Part of a small language model's weights.
Size: width 384, 4 heads of 64 (2 for keys and values), MLP 1280 SwiGLU, vocabulary 4096.
Training: a variant of Muon for these matrices, 451M tokens, 13773 steps.
MLP neurons of a small language model. Each row is named by its layer, matrix (gate and up: input weights) and neuron, and shows model dimensions 32-159. Each number is 500 + 25 x the weight over its row's rms, rounded and kept within 0 to 999. Numbers have three digits each. A neuron's up and down rows have the sign that makes its largest values positive.
Before each neuron's rows, "fires on" lists the tokens most often at its 100 highest values on Wikipedia text that the model never trained on. A number after a token or word is its count.

fires on: " of" 40, "." 21, "an" 7, "1" 6, "um" 6, " a" 6
L6.gate48:541485513519482511495499551477483456533491491511489484520495526472521520526476537500511489520501478502488462490528483486515462510487510492521531539502515542494496507480542478494496512464519525496482510464507524503501539499514511495482516454488519489509507475531468528482526495481483511496503512477488533526487482453545483481506504473490486509506469465474486539520526473512463480466485
L6.up48:525538492511527540511460552498473465522533506467484519515508529486514554542472454511510480550495473529491524532490512492505508503460488521496517556512499530474542506469489483508507527468502464470523513469520482520510482501505529500515504477493470483518499469514506518480520503508457515501443512499517496497521508469502459509467467480477484499494484441524506565487534477499525499472511

fires on: "," 66, ")," 21, "\"," 7, ");" 5
L6.gate547:512508542528522514517486509501498491530487500476493510532533469495528502502487498510461504520513568549501492505504521520482499434519533503516431502484501513527483503536518509496508467502487520495471514440488494528458536490502541503533480471499529484512483521501503471476514504522520533502463514498507504537462533494470488532516521499529494515513452512532539515538458509440522534522509
L6.up547:503530544510489511499487516532470446473496457492485459548521500466504556493506526504494486516495510452521534483491515478528498512543512500484508462491525507492485513520484448526566549474534535497479531489479451520498554537486507490545506507505498476491502477501482503514466538549519514534462498503503527514490466489454509513469519531525507492527495523501486500513512500489524510514521

fires on: " began" 13, "ed" 12, "ing" 8, " started" 7, "aged" 6, " were" 5
L6.gate985:518528449534521511527533477496528536475489488495526474508486469509518530512476485528531505484506515519477505490490507505484507502466476507486506507483520499498517519518542506526461496531520453472547529538508527516518475470527474485506541530484462500549459493494574476488510483519513522515479507517460509509492531521494471508499553495544433506475521515497522543513500456503518524458493
L6.up985:498493529474490453522458486489493477519524474470502534483521468459517531498536465532479500521556468492502530520456498527526500497497481489436519483497541502483502532532504508500506486491506509478488461530488519526514504521519513505487521554494513496540525475500511487508512532505491454490538516517513496481507515518494465515520507504497491440513485484520487499548525495482434483488491

fires on: " to" 41, " of" 8, "-" 6, "." 5, " and" 4, " from" 4
L4.gate1242:529477504512438442493491491518529511503492472482540526504503524495499484524473493507411509516441508494506502468499496476450529490510519528473506522498483488460500474512498518515499456478492515496525500506488542523484447489515484517498518496472460502457542461497463450462521489530507430515514515527496528463497479456473467526474546508525538496488509516526469501527462555532475500497543
L4.up1242:497493516516536473507523488480521517479494529489502564497487514448482510494488467471507508556542530478514496497543494546482513517512514503520493533451490498538517542492508417568529537494561521511512499535513452510547504516488501527495508448488495474544528506526481544489504507514482473498488495522523497496509490508464475527483506499443528495472537549506529483486513459501494475494485

fires on: " |" 50, "|" 9, "\n" 8, " " 7
L4.gate482:476499511421508497482563495514505483459503508494472490547516492484512480507481504510510489458513512487479493456527551448501456466449452510527476524518514498459476482498537528540472530499489509513469544500530519449488503525505487536524495536518520502473487538520527476537524488494521491447476501512490518505483474525484477490506500517528510518540469506534465530522517501520526519486526
L4.up482:472519504441526550478495483482505504485478495500440495504519505471538525592487505461495460515485490480500477551514498457493507519462507469497528512528493497489518504472503483512488498480503470471488512484527559473516492499526479505549497531476518531452464467479517498482512530480494477463541523558480469492434526530463517530494517527477515497501509511467457501554533522466517481481475

fires on: " cons" 15, " under" 11, " pre" 10, " ref" 7, " ext" 6, "pl" 5
L4.gate881:487480504548513483509537486490494483478447504502474457477502489523514489515499465504501515500522489494468518514541494515525494503549539514488554452508524488509455516527533503514495505581533514532502508474502494485505491522509517515479477493467546514484538499495477512438499515541484501452513524550498524552478514513493501495500491470447496496461487520498526473513491497511494530485480
L4.up881:486527500522535463496546524501525518496543481532460496477467499517501448502500469508518473500494524486497504520533492515509490555532525479477461480497516497575501505504430521544509474487534475481494485520494489483468542530540517492515509490484469535467483477464507484536525507507424518503575522511508530515501493521472471523509490486469506508491456464421468455557477493524491469482468

fires on: "we" 16, " se" 15, "eg" 8, "pe" 7, "g" 7, " pe" 6
L6.gate1017:520475522499547515528474505471476500541550501537494496502486486532480460502507497509460465510481506475504498541503525489521511500527488455491492553508476483480510471566519510485546508513486521513477489509503509470506488508511501537516530431470501520484487482503514520492517486508483501491510557499479515511473532531494517553521531516468484512510527487490492536486481530516498513518498
L6.up1017:489518501492507466502465478505482479496472503538490456496498443529515437490514514512435537510541500458492525523503537486500492482517535477570475492488483469505468477504499517500524530517530501479483520488443484496523512527539466507525502486483497526457473509461491488532531500483575498495480499501493521551545456499490505515512538491498516530486507506500497511498549502511527490485483

fires on: "s" 18, "'" 15, "ice" 12, "ia" 8, "urp" 7
L4.gate1074:494494479526443486506522485564467484501472521480484480475458504555491507464530510446477472459522476490501511527439482526513530494500510471543511476526526494515490497451475498515529494522455482489505488497522533500453492485521489477443495494514536500522457486470478510492519443491446511531480513499453518471524487485490506494529500518487505474520486484512504498494486473523538493459496
L4.up1074:524518530484520489474441479505469512533489481501495573527503501535475485506504481501508511489532484513516499437478523472522502532528536531506530516479500528494515521491489496463501474461522488520513514492491486520567473494494483508467486456500504469545512490537535490469463488529447502527452480493496483475529538497504468490508511499517496519465496530483470508492445552491489504488485

fires on: "ag" 18, "g" 14, "eg" 12, " leg" 8, " beg" 6, "og" 5
L5.gate675:503465509473487494487504477513460489513487508542507455467496498525519478522464521474499492511503561491475518548514482487472497463493494494468477533524522483512489490507508493485465552541498484476504495481491509475501528533527484517547531471451496533485478499481486522500507506499506542487494484487442481494521532499453515554477489491478544510539489525448499495486482531505477493513466
L5.up675:487522529478521499502493487501497510530496510535504454551488454511524472473512533456507517571526517488497485505527503502500487519507503517455486504518489487492453537525502438470452531551477466514477499480485511555501454499512491512481450465485520463543495435530509509514494488513527493535549507484509521499515519531509466530494498515483522526521453504485530519466479519452515497495451

fires on: " p" 100
L6.gate1081:514476522501481496487501430478544460471486471487537487511523511516515484476493490481475535552473542507506523497509480483473508544513507493475526452492465491517493487496527486481492501529479480537493528488515457494513480498513439499472512470454470477486468554531497507503512509518511466495543475492489486507486482514523503522438458449489527488488510489510497485549512520525535497455481
L6.up1081:507476519494481473452517475546499490485568516497534477475502526511512493495504485522497484521480513501528531490472518496508458472466500496519496485496469513490506493523488502483504515458524486479537529472479512509504486508492454494499496537509460430528515488510503493494510468519479447516517530486521493510500535479475493520486483517552512491511496488496499466509502508454477475503519

fires on: "'" 28, "er" 12, "s" 9, "om" 5
L4.gate941:508530497490473525501533512488477498490518488489498528448504497489449487521461486491464536522521495482435531517496473582465503501506466471513490482512513483480472512530497519511518474495507518480501516470487501499519512503486471509505499518512506501541554484491532543534497485484520489500480492482444554467500532501516524497506538465505519458522535500533488501522514536492497525508513
L4.up941:511484509485508451471508550493524496511524464506472497431493542501503512450528489483522498505526484500497498513520499492547564500557538487450466447464506433474486490525524469523539474495522517483511511479493510521499511493500468456487492523531485510520503542480517489502526492521509506491481516509476460534518513507512527482445484498539499508481500496540487516506496517500495494496558

fires on: "\n" 92, " as" 5
L4.gate860:523488512483478495474526556522513491486543469521484508492479479482486483500450455497471498502492551472477485463532476478497500473523518480473482477511517484528512502519474493456529478542454471510512497529532513549444513479481537511507507562505501506461494499469517513486498519517452511484515480523473560485497453512482491487501496506488532496496485486464483475533505497486553541443524
L4.up860:487466499522466467487520538482546515495480497491502473478527453497504492515489511515532479524532497509496499489480506541493504463479527539477490460454498491473514473516528477480491475459493547510548500537489524536488510480502465515515477518523474440492445495532487531526497516510483516493506477509521432526515511512530547504493522491502526518487461527519498500519492514527574494542508

fires on: "or" 15, "l" 14, " as" 10, "re" 10, "el" 7, " R" 6
L5.gate8:522515475516511542479482461470515485490529577476519484518503479495508465522513521513495528500440525498508534462511518494529501531467473445482511451496465468500494542550492496493484536498493497498517515453475509513506501511447488514487519521451506524542509529454499445481489493483495500515490519478480471490491498499524489475509483507495504509527458483476529454491506536523557505501513
L5.up8:562492467494504501468475437493545495525508510446491477508524497492496469509477514517521504530481491462489515508526445447527502507458499515492482511494493506495506484547488515477504494533458517497554565508470547533501499531483495493507510563476488515520529553487488486451481467489532481463485571530535479528479502499506489508536458447530505488513477520496520477475527523531485487470534

fires on: "-" 59, "'" 34
L4.gate263:485452489488504457509498525491512458532489495456504517537491450505496554478512492523483479483471534505474476500461474518506482491511535513513493483500534530454476494502520511494489466490445538451484499501477504556456453528548475465490492490498496518473493518486482528512501486511467498458509481535524530487477519482458484504486514472550452529491507476492508472526505477548538507491501
L4.up263:534486460575507490526489518432497482508485466515534544479474499485491479455445462492527513464535492504490525507535481493482452530486512473518490512447475460507504538487484508486486496505520473490490522489501471517513467498550528500503451503499504471486541471503505506485492497495505501497508585468509465518500522533511481506544529522503518488492503482500525509499435502490472484509522

fires on: "\n" 63, " only" 5, " more" 5, " influ" 4
L4.gate524:529465507505456535483494495542486520494496541489519521520478480483501436472507511472483502467484497482512496518501523489501514509496504476496486469503531480521458491503495491487524487505492500485504505507554561509490538495524476492511535470451524484450502494487450503496491537498499530480505500470528462501513507522558512518538497506483516496513497507507521484547474502502560500485508
L4.up524:495464446505515528495472514452470491493448502483475467521466509481505510503515475502470480506503479482486498446531517506527513493495521478521446487481535493505527475500487492491475517513538513507506481450490520514491452497535497503534477544494450477497519471478471482505476518521508497483486501466521472525470474455509522515492527479499492534496455519500471458522497523495513502508530

fires on: "." 25, "i" 14, "a" 10, "is" 8, "um" 7
L5.gate187:488536539491520517530527556510478514528518489483472529463447514519508541489509451468459467519471516506538522503487496554496478500526507535476510538519496501501532520494515470504520539491549523516505512489464545552535537502515521508507499485469481516477500490490485476505499519535493481456474453487485446489483509464537502516500483501505494520518509470540498492527523497485488517499514
L5.up187:519529517483538472519486544469488466513462490481473542508454524520525497481502427481506514485477476494503492537477465556520448486506474438517513514494459519489510504512535503441503554482557450498528482482524516519536530462490485493538499492486479468503499524471517450531532477582515522514517516531549518464486508517536462529491513486504484485510474489511485517514537518492516452504517

fires on: "s" 16, " own" 9, "'" 8, "d" 7, " no" 6, " a" 5
L4.gate479:487425504443484509508490483485466468478480499518495505523454504465477511526530505496517499467488485507481468456489481545540552530540453451474519505500479477505493481505528488539478469482494526456456501493507464517480544502517485489481496456508490506514500488469491493517524472488513525508509488502448473516540545476513470501515503524538492496524521457518487529497512513476539503489500
L4.up479:480525447508500475476496458477489494521545522468493505491544449487510485489491496488519525457518510495477510462498487591502490471484512457540495468450472521485506488518469487486520511499509513516518467512495473479477473474524515530463464480519542486512512489508483465497485520514479585503481507475480489444496501533533506548547482475494507511508522439499547506511516506517549494566478

fires on: " as" 40, " (" 22, " –" 13, " " 5, " |" 4
L6.gate1066:523502533490472533556515517510488456517482500446447484484541527540502507466458502485452479485495501463553488536548497530487488476485493503509473521506465454493450485492488514559477486463504463520526490498547525500487486480488489513476445506467557528459504489530515498462540484515535512480475527501470512509514500498449523502496467483545522531495482507499510536496526490463486460522506
L6.up1066:489518465479483471539508475454494515493474483478474463509538524465515522501505486487483508439483427465466490494516487537536516512503470494490516484496470472508493479545502510589539507478513529486514538503491482476491546480480535511523505482527476513470495475535485479454491529497520456492533492479469507464499509529517503506490482520504485519508525499465447542470505497506476470472479

fires on: "-" 20, " |" 19, "ed" 8, " able" 6, "ing" 6
L5.gate584:542532521483506519537490501497547524504476501497569467494492496484481552534459517459482482458521500449497476474543557529505524503513510519492489516530490501486516513468472489502525464457507503504506483467506487477482501488502444513491481515502464522549461521517577507549506430518512502479481537517513509500495504476533517484528508482505474519497511502455520469540527494500508515558506
L5.up584:503510507543534458471492481498483475519519504500472549505531497526480501514500500528495493531545496461509508451528501546515503536465494512467468480465504483476478493446494530546483520522517488495495487530463464506523521542519502489498488516467455493464513498489529460485501500469519475477551494464490464531507495475518503475468540512532480507507506498483530467508524494515477523504507

fires on: " f" 39, " p" 30, " P" 21
L5.gate1180:503518531516486520528505465501522469518485505485523461526486549494500492525474469507515456496455486524484532512536488502495484491524482515451495481482445497458547489544510471464518486522482508508540516509504449462538468515470500437490502490497466510494515474515520482508527517526507480493524489501519514469480512504480514499481504484488515452524485503463507488494535510485515474529542
L5.up1180:490540521458486538556530510501539517499489541519492497525462476486497480522469487552500519499489475512507507518467482482514468497483503470497553524503524487494562493494472557461523509507501553477513543456512534484489447491444478488511517476520508478488484471491485514502534514479540479488496511535529502501479519493557507479497468487526495485537499482501516561476512529473507524478531

fires on: " |" 37, "\n" 12, "2" 12, "1" 7, "8" 5, "d" 4
L4.gate961:505502499458463492513510497512502462474490513474522511528472513488434489496494508507525491467484538463436495551511491487513523483496508532477515448539515504468506445478490432503486495484511503513496507510501503503491487493506529514503492474528498492477533520520502485512523524474508484464517475540480454496496514515504518526506458516487501512456505490506480525490514492538521472480521
L4.up961:488492544500501447496535517507460462486502512488474524462475492494481558526514455527518458461479498518551458517499465458512515515487486493487460531500527493514510487541457498518546529538455514434513475487527518555455503527479475518497499496459543501481499470497459495489503550496475497507518506509489488511482504508492530523529494510484500563480496482499498483520526509528472533493484